Weights of a small GPT-style language model, trained from scratch on English Wikipedia: 8.3M parameters, a variant of Adam for these matrices.
MLP neurons of a small language model. Each row is named by its layer, matrix (gate and up: input weights) and neuron, and shows model dimensions 0-127. Each number is 500 + 50 x the weight over its row's rms, rounded and kept within 0 to 999. Numbers have three digits each. A neuron's up and down rows have the sign that makes its largest values positive.
After each neuron's rows, "fires on" lists the tokens most often at its 100 highest values on Wikipedia text that the model never trained on.

L3.gate487:511497553406582441535534484495368527570422532586517433399556432544558568517484516505588498472533466514483481501530576506486473609497484531498434483595512536429415480515468481482493515530544562516535549423515506449502466471536540435593597441544474624502463545583486461559411496599413502497448596432443501519527612518525424448500488530462435516451550477528470543424463535487531548460433
L3.up487:508522559520472484424530549543519534464525484537458489487484542446445517540628537579572512496538590469445546457484467533494518488487507514526581539452420485491582475536433363542500410449416529438492480502476489596513350518449454514497468560434441495550461527545517445494518540442446601499504523563460523496491483535475575472477491532519486587488514474535499474430535501517479488514530
fires on: " ship", " act", " film", " un", " sound", " indust"

L8.gate356:438474432627524518484461499484467437442525491488546508554553506566447481498535494467574461672513527519512464543411482523453475509433474434460471550486481525536470431416626569585527485567537532403487398434428514517517522435464438481426557542504460477407520535452506512508559409498477471583505475525513486485488509530505485560499470512508448476479530492629475443529452484463568514547553
L8.up356:615568509561469538525461479458481560460460541537530438513538570492406480527410519540470533512470446442512497523563454471464557425467436627482384502490497505535527515424569469471538475535481535524563456527460498515549450495547553542500525425490353477521539502653515412464391498406555440488476520459541569566496494579564493512469419534522393425520452520502509489484429447525544506535574
fires on: "e", " Jo", " James", " Je", "aw", " John"

L7.gate309:485524481496536528480443435440458525447481556567454610482495519461471415457483444470547533526524559561534522515568481458466530538499531541579469515577534430493542451463592434542502444435493523531532456508411508504438573569535478530415498467487501426541476453406549529528506485442491562519489489483529493527584425543428500456530555407628389506578538539497512440546435434529518536514518
L7.up309:520527504468515477457509502478463484497572490592378394588489401521438499501443568553482520383449488539429494495477551448589472470594425491557462525425494522505495523509463579497570497393411512457507437518487578516582531518424570430561522392444618437479447563465564491505525396474468561490501436458534499412545521498424523392573478437510417523485463465528503488541522437588585528441485
fires on: " al", "ang", "us", "eed", "as"

L5.gate27:466561522560576430523468467460513513409482504498414523505432478591521526467505495481552387395527608503460482540529531526504526492562540500516487462528504433484475496603535466546457498553407519502444563569393576446532485565435506440538480560521508507541498615532583494444445492457583469474470573500504546492581429498559574492514505471469507517504501380567415435404553467456603512562436
L5.up27:501541456428456590506482461582463505576522474509535551579499567482470490471467462538528530539564469441577474519523443490538576535424569462516423552498517574538528602568400429532393539476483502508528563504541542464553515517405491457551542471553482571490537507470512536528502534503514434453577509468562527518584566515479508485491558437419501607459476537466494573479479463476479539552491
fires on: " or", " years", " /", " cm", " 193"

L8.gate374:482437412567481461543496507540524569487499488461427531522484472484507561436529512469521535571489471491502462658533479596481500519504471520601524518501485554505517435517427429478569483526457518521442468381524520412466491470480562513439601517498545549499580477622454553482567501546493455620514514526493500434525539480523467496529489515493543527511517486519547491486476548428418493333486
L8.up374:541495512434489490614585525482547542437463497525563521499492572571544496475486497504526527542571442509497382536524498506419525490442520463596634556460513565491523588475565530495486517441489529489460428549482417515525524574567463544479508486403526583435633543483512567489430550597430550571506494419523442508533588555598482537533507491552501434488460564499520474426479485515458463464529
fires on: " t", " w", "n"

L3.gate321:476465581541540442540491521530616478552550450509557529508554545479470612515519538432488474567458506578462510444559522490470493520473490487447571582449494496457560539452532552514537502480540468451545519544427530469563533388476441364437519530453576459484470501413562533466433415518568403585406476542520464534494429538517479518411518510490417471529418474518505530434446545444510578530417
L3.up321:498493510509564590490522468439415471489512450416490538442480466439380572496487491533445463497509475580380547445606460420526474553541521572470490524550523563539479467469536421495463512565526556505584513487395554451488503490562395405435478445470435495519592485382538529468442464468496456520463429531538498550530446509551467506406570508462457592474412387502489567491504481447525558630494
fires on: " pl", " Pl", " g", " times", " Bl", " Y"

L10.gate198:470532489625597515478452410454473458400459483507466527467598488524526515483447445467527622448484517492505568456584523569460560466494413550438483544590534380549547547535457374521550469503459523495585370477408512527574520509511513385474492435534437438514597512523573508495534455546475357549522499542594536468508410481500467428539520574537510480504538408555429547511503511565509477446523
L10.up198:514571448577581425520582431472470564441476510564565480565505454590432450503539468478501442462494472540567445500473570452518578534537406608498560489481503533551424584558579497500473569518536509493560468462569593545562393505475458429507479471402459465545459512507607470589523519538474488461488521414396594504562425534494597510534474465483461520464577505534550469588632487448526502545510
fires on: "le", "aw", "ham", "ang", "es", "as"

L8.gate234:506517630442562521581591494477528448484525413526416531461557489446483468500504521531453490469548517508531538497445537501495421467521567477412498446483458490502457485512468443475541453404469509598372600425496426558452467474482576514523589499568593454443527464511520487472510501449540492465537477503495506496491536603585476448445497575525448438554418475527482480566563564495507561481534
L8.up234:539459473426484470466496487462485442444501536470479492471511539533597460554502590499477481445547468568529478463442545522516456472517544434401462467524473539522450512561502446456463484517450484537480555536429448508453483445553488519454511508435540507525393476451612493538397533380538548459570498529478537547438567457550430477408445463529509481535538449536422480481590352509423492505463
fires on: " re", " prot", "#", " Conn", "%"

L3.gate118:543499433542564459515459449506477515518511464473481493625495510572487572507477520519449498527516538473465548556419551492493478500539530452555521543546508493557542483543598532561434588528483504518539498635589510508524415552497499586422487470540510601558507496508473445479419653551455505533536463627460497476536545540505528498478476536490481495540438443524479507474424513479580502555496
L3.up118:395401481430502463569509498521462467516495454473465574586484556570500490488467513490485396541489468529454560522498406430580461524427553385439565461498525539469477470490481487494454493405521547631457484394481538489490526431469512587413585488559588506476480542463508522462518505557594492601496549513426435468497506464571521519540542477459503547517500548524464495515470530492529470492460
fires on: " Car", " par", " dr", " conv", " person"

L7.gate169:534490472602481478510409535530423458606453429463487544536526424521483475473581479407513497506558506387514526570520503521449475515537441471561491532552486463524512455491438497540556416475512496502442477530526524626488509430525421580497576465511479489511636538521507567453480418513430436600387507513557446439559507590504529652449533427600485457517524440485559437524503510513501390455557
L7.up169:456507474501509541461443567506511561532401440445582551530516452510469534479523486442551463548496461418544467544568505518470448475503478533453489464467532427464555480486464440466463431535500496559579430537489491499553469513415418656507556428495514568531584554526390472537336507467486537527466540501470431463475458494487438463580588610514568435493520519473445397443565467523482450412552
fires on: " t", " T", "uch", " qu"

L7.gate206:582458529503504575584479452583482500473505405474472511495463441460459471458477452471430572537462510506483413541545550529480594537456504508595529491451433533472425466513399487481483514450441416527479591529416498512606487539402567475513510524457563511547502574604477581392491465549499468475606476451462469479415451584465459475495540491486469546493456512474540518508550578484442489483510
L7.up206:529509513514485489481532549570544489485472446601524442501471344484463444503542418547519594466470487553525553428522488484485550432514517462601433497451603414397470447547466573528493472421434489550520595465470422357456556475553491503580458532510465542513467489448486428577502621512574414414446537510479505548444475498467397440534504455518492527518437524491442489600429498509591524481532
fires on: "d", "t", " of", "ll"

L10.gate261:520505475485518553417489457465425524507539481544425514483487429515527584551507463460521467502514529489530471400482574574567384560552481466475532532583501496498431507516521452532487492448526507417443562609552450451416576477545454543455482475494535530436604533459520551427512531459449501527606549550435481450496564508507502503483537505474478499467369532405506498462386578508531594419529
L10.up261:437477569503500652556482607474572473574490473611529510516461485537418519573549537549494559529471573498450586474520432504548488505512501472488615444541480492443546432429524422483431625457471543432561421492468465488548504503441547457555455445456443455501509505578503557453416408530468478541463510507526554557508472468454467470519442529500495504458566599576457516576512517535491566472528
fires on: "or", ","

L10.gate329:487567514550526514523549528513561473462529529476476608506587530449486496579429487501587485528559580523478499538587482542368517435481522491476526502563607342471579597408540487529425463479499453496538438498481502528525459537521490504539492472565449462578570431540460433524485476532526493589528494554493544512539523466419429518509451562519540497499662485560475530402532549493512510477549
L10.up329:499508371541521552582504438515471510510450496432498472441534578447517507485575460438501414506468512588532532432566518479487452540522527393462462468467491507483538568482585556484560459444474438503498468447476479473473473541506523449447495491460491501499508539492525417507566546570502508445491554571517605447482595518490520485399554564490568494450608439431500545522433619473498536504543
fires on: ",", " |", ";", " who", "\n", " He"

L10.gate300:365512443453538547407418558449487592514529472566487576530561487492535509487593506486484526437445496540550488462535461498517534445526431515487494453533472516478408533516507509522544490541492499540543526497497481452516539499502506410428541499542516531566403418584405549565593474506498524479555468494573587505436531588432515475533563517511544526531487566422469586449447610541465518449525
L10.up300:585462517484472553430529571434399467484513398515554545529419534424502483541507544515496583470528437546611538522466393460521511491415522520545573451519511458463463493578560544488550474594584575610462449496504464458545620539541473491475446530490464484575459457569547472480483440461527460489478518522448546493588486464532503472508493499461521447464478602362502463480423581585506492450505
fires on: " of", "us", " de"

L8.gate231:458450508588549556472466476491569546558582389543602539505565468607412580543479432442469582462503446507554479567480477496566516481495518435514521535471464494367573385543539464456493494522463556472569525429553545445482559441476517523426563487411506492495463457416474542451561416495584526559505533468495411507529537505538539454542486457531457562497509517489459621453528486376381491485449
L8.up231:499469434485406662555515469462475556491467518532578555521507489481530587485558437555519517532485584434461556586601460397542498504430503514512527448521534432534546471545476518536515563365454575528497466474439508474531509483479584547511593362395469513478521522536556542475438468514443514575435509454476444481463592434600470434561500394474528504570490422476484490484530469541471546541524
fires on: " g", "g", " G"

L3.gate481:560549519398489477481473390620515566569509601445481511531454509505486471364439539482597521430471502437453523466461429496466443526441484540531548520504523510448533530449517489518544492423478494582538539521628485506552410602546487546466500497555467528552502550585527526521496589498543471490499368518513481503544501496434493529515446651448456546397525571490496483494499506478516460513513
L3.up481:526534595467442443493469524481471474533583521517448571489521521476541520559572495499446513510455524469529496456471443505482444543430460485507480529423454423490406473519467516430438529485370474516549501457637512486515431579559530585517552430536537542458580502519572504484494525486477429542526427486517407479496524458515495378503473438386564535424483517491508591566578556581567450506402
fires on: " M", "19", "00", "18", "M"

L8.gate207:504523588401519517541551475466431522493529464516492529491515528486521500444541465451502445518537564512504552523489556571481425510481633555439492553474422472478509517484449547586456417517451500499506476447549458468478564491507458486464454416559587491538439352421509540587492518509509469536508602548634572426551508514526447442492495425428446540439609565442497460475536587570499522542528
L8.up207:501498519528516476442569449452479580514462409523474500354542527557482457487495553520469559392453506503462468519503455515543447505535534515432457570535448489482471440506490568459470449513433540397466549532502434477493406490464426440448512454436478525496491479510561447473455496450553551412389534536499480576521536497518495499554364513421474439512547520617515526519492489473556439598493
fires on: "res", " comp", "%", "#"

L3.gate498:510498520571439539554525463399399562432481466641551455508478471462385476496439506421548514584559492471475480487454579451476512522510407500513498561513513477466513473526574522466485496447583500494525433471460488517519433444474429524481483593461577524526526608582507516472515506555567550545508509474479465444543488489567508435471503604485392468452528558384471570521550469442551396555500
L3.up498:501416526480458481507470512391342442498551478509462484485591579503454452493485505471447440543456508437536393535583449508535564491492514477436406530525535608521511455514553521487482413516486454494559456549520537614507520561493553390497473474450504501501407583501424481469426591472559406508451508549526473480510449451566512419511518520456446517491470438485589566525510471564498463485481
fires on: " John", "',", " Robert", " James", " William", " Joe"

L3.gate33:484483471414432515501510478471487478458400468564583478559529443460498563466387566444558379534493452549442474449573539396517421483480495536480524531543486516479494574435507503472467526495572436489632504488544488521486504451437505470495557447542399520500618556489499501507420482491454541484598547509456569533513568480455426565317613579544494490459516451549520494476546510467511490597465
L3.up33:572470442424486435489613426413479493545540527482470451467449507471489529422556506520486551536490534478463523540433523526596518521496482454583570481470537507427517511430498547455603542484512495515507425520484514596497487532541483408563517524522457591434470480590546404567536474422470557595490453616506479536578465466529482556513427402530443562532444392547553557488488465445520497531571
fires on: " work", " disc", " region", " pl", " crit"

L2.gate372:467498530491519511510565518500533573470535486449562489505561496556503407499449572465498572412536521542536536560506363632477516534427570479419489613425502511571380453492551457602607455444492499423477604484486508517446514413568524537445496542452542456467553504438535534498579441469553423578556480408551501498471504503487483558515378375505553542567476497519518380438484438508530503557506
L2.up372:475442553476456522425544503569573558550579428419561528482443628497485542450500512543479551467460530440492426454511456445469392537464521436542541573474411591437531568494502476411485401473549521503484484529461461529529496544643493554439469428406560458591560539471461481525521586480373452548493482504492602538600550544429526528464543480478523504454464555533462472483503532499492472547409
fires on: " comp", " Co", "ox", "ensus", "rap", " Jr"

L2.gate416:501447569527419543428478528489551560515521604480480405429480487546489505439496451469556509604445422428501526468485456473480438457484521521512522574473463468536503469581515492515539521449398483533432531461579453557500445477528472586466472536525461480559526572483494435455569460544510512545482517522517508515533517477566523558497571584467482530529465466550428514398426474533472559502475
L2.up416:425530486468473511513556501497472572489473529458373496509460572422521598582555503561409502397466557535566550481537439457456469509479478487558434523494467510506504540470472520511403478444461524440538510480591454514453489510517558426488543524520532548518496513567569486506520437515544424572524501577388473477429464484471608465504499461449449508446566529481438564431486330501553538429394
fires on: " M"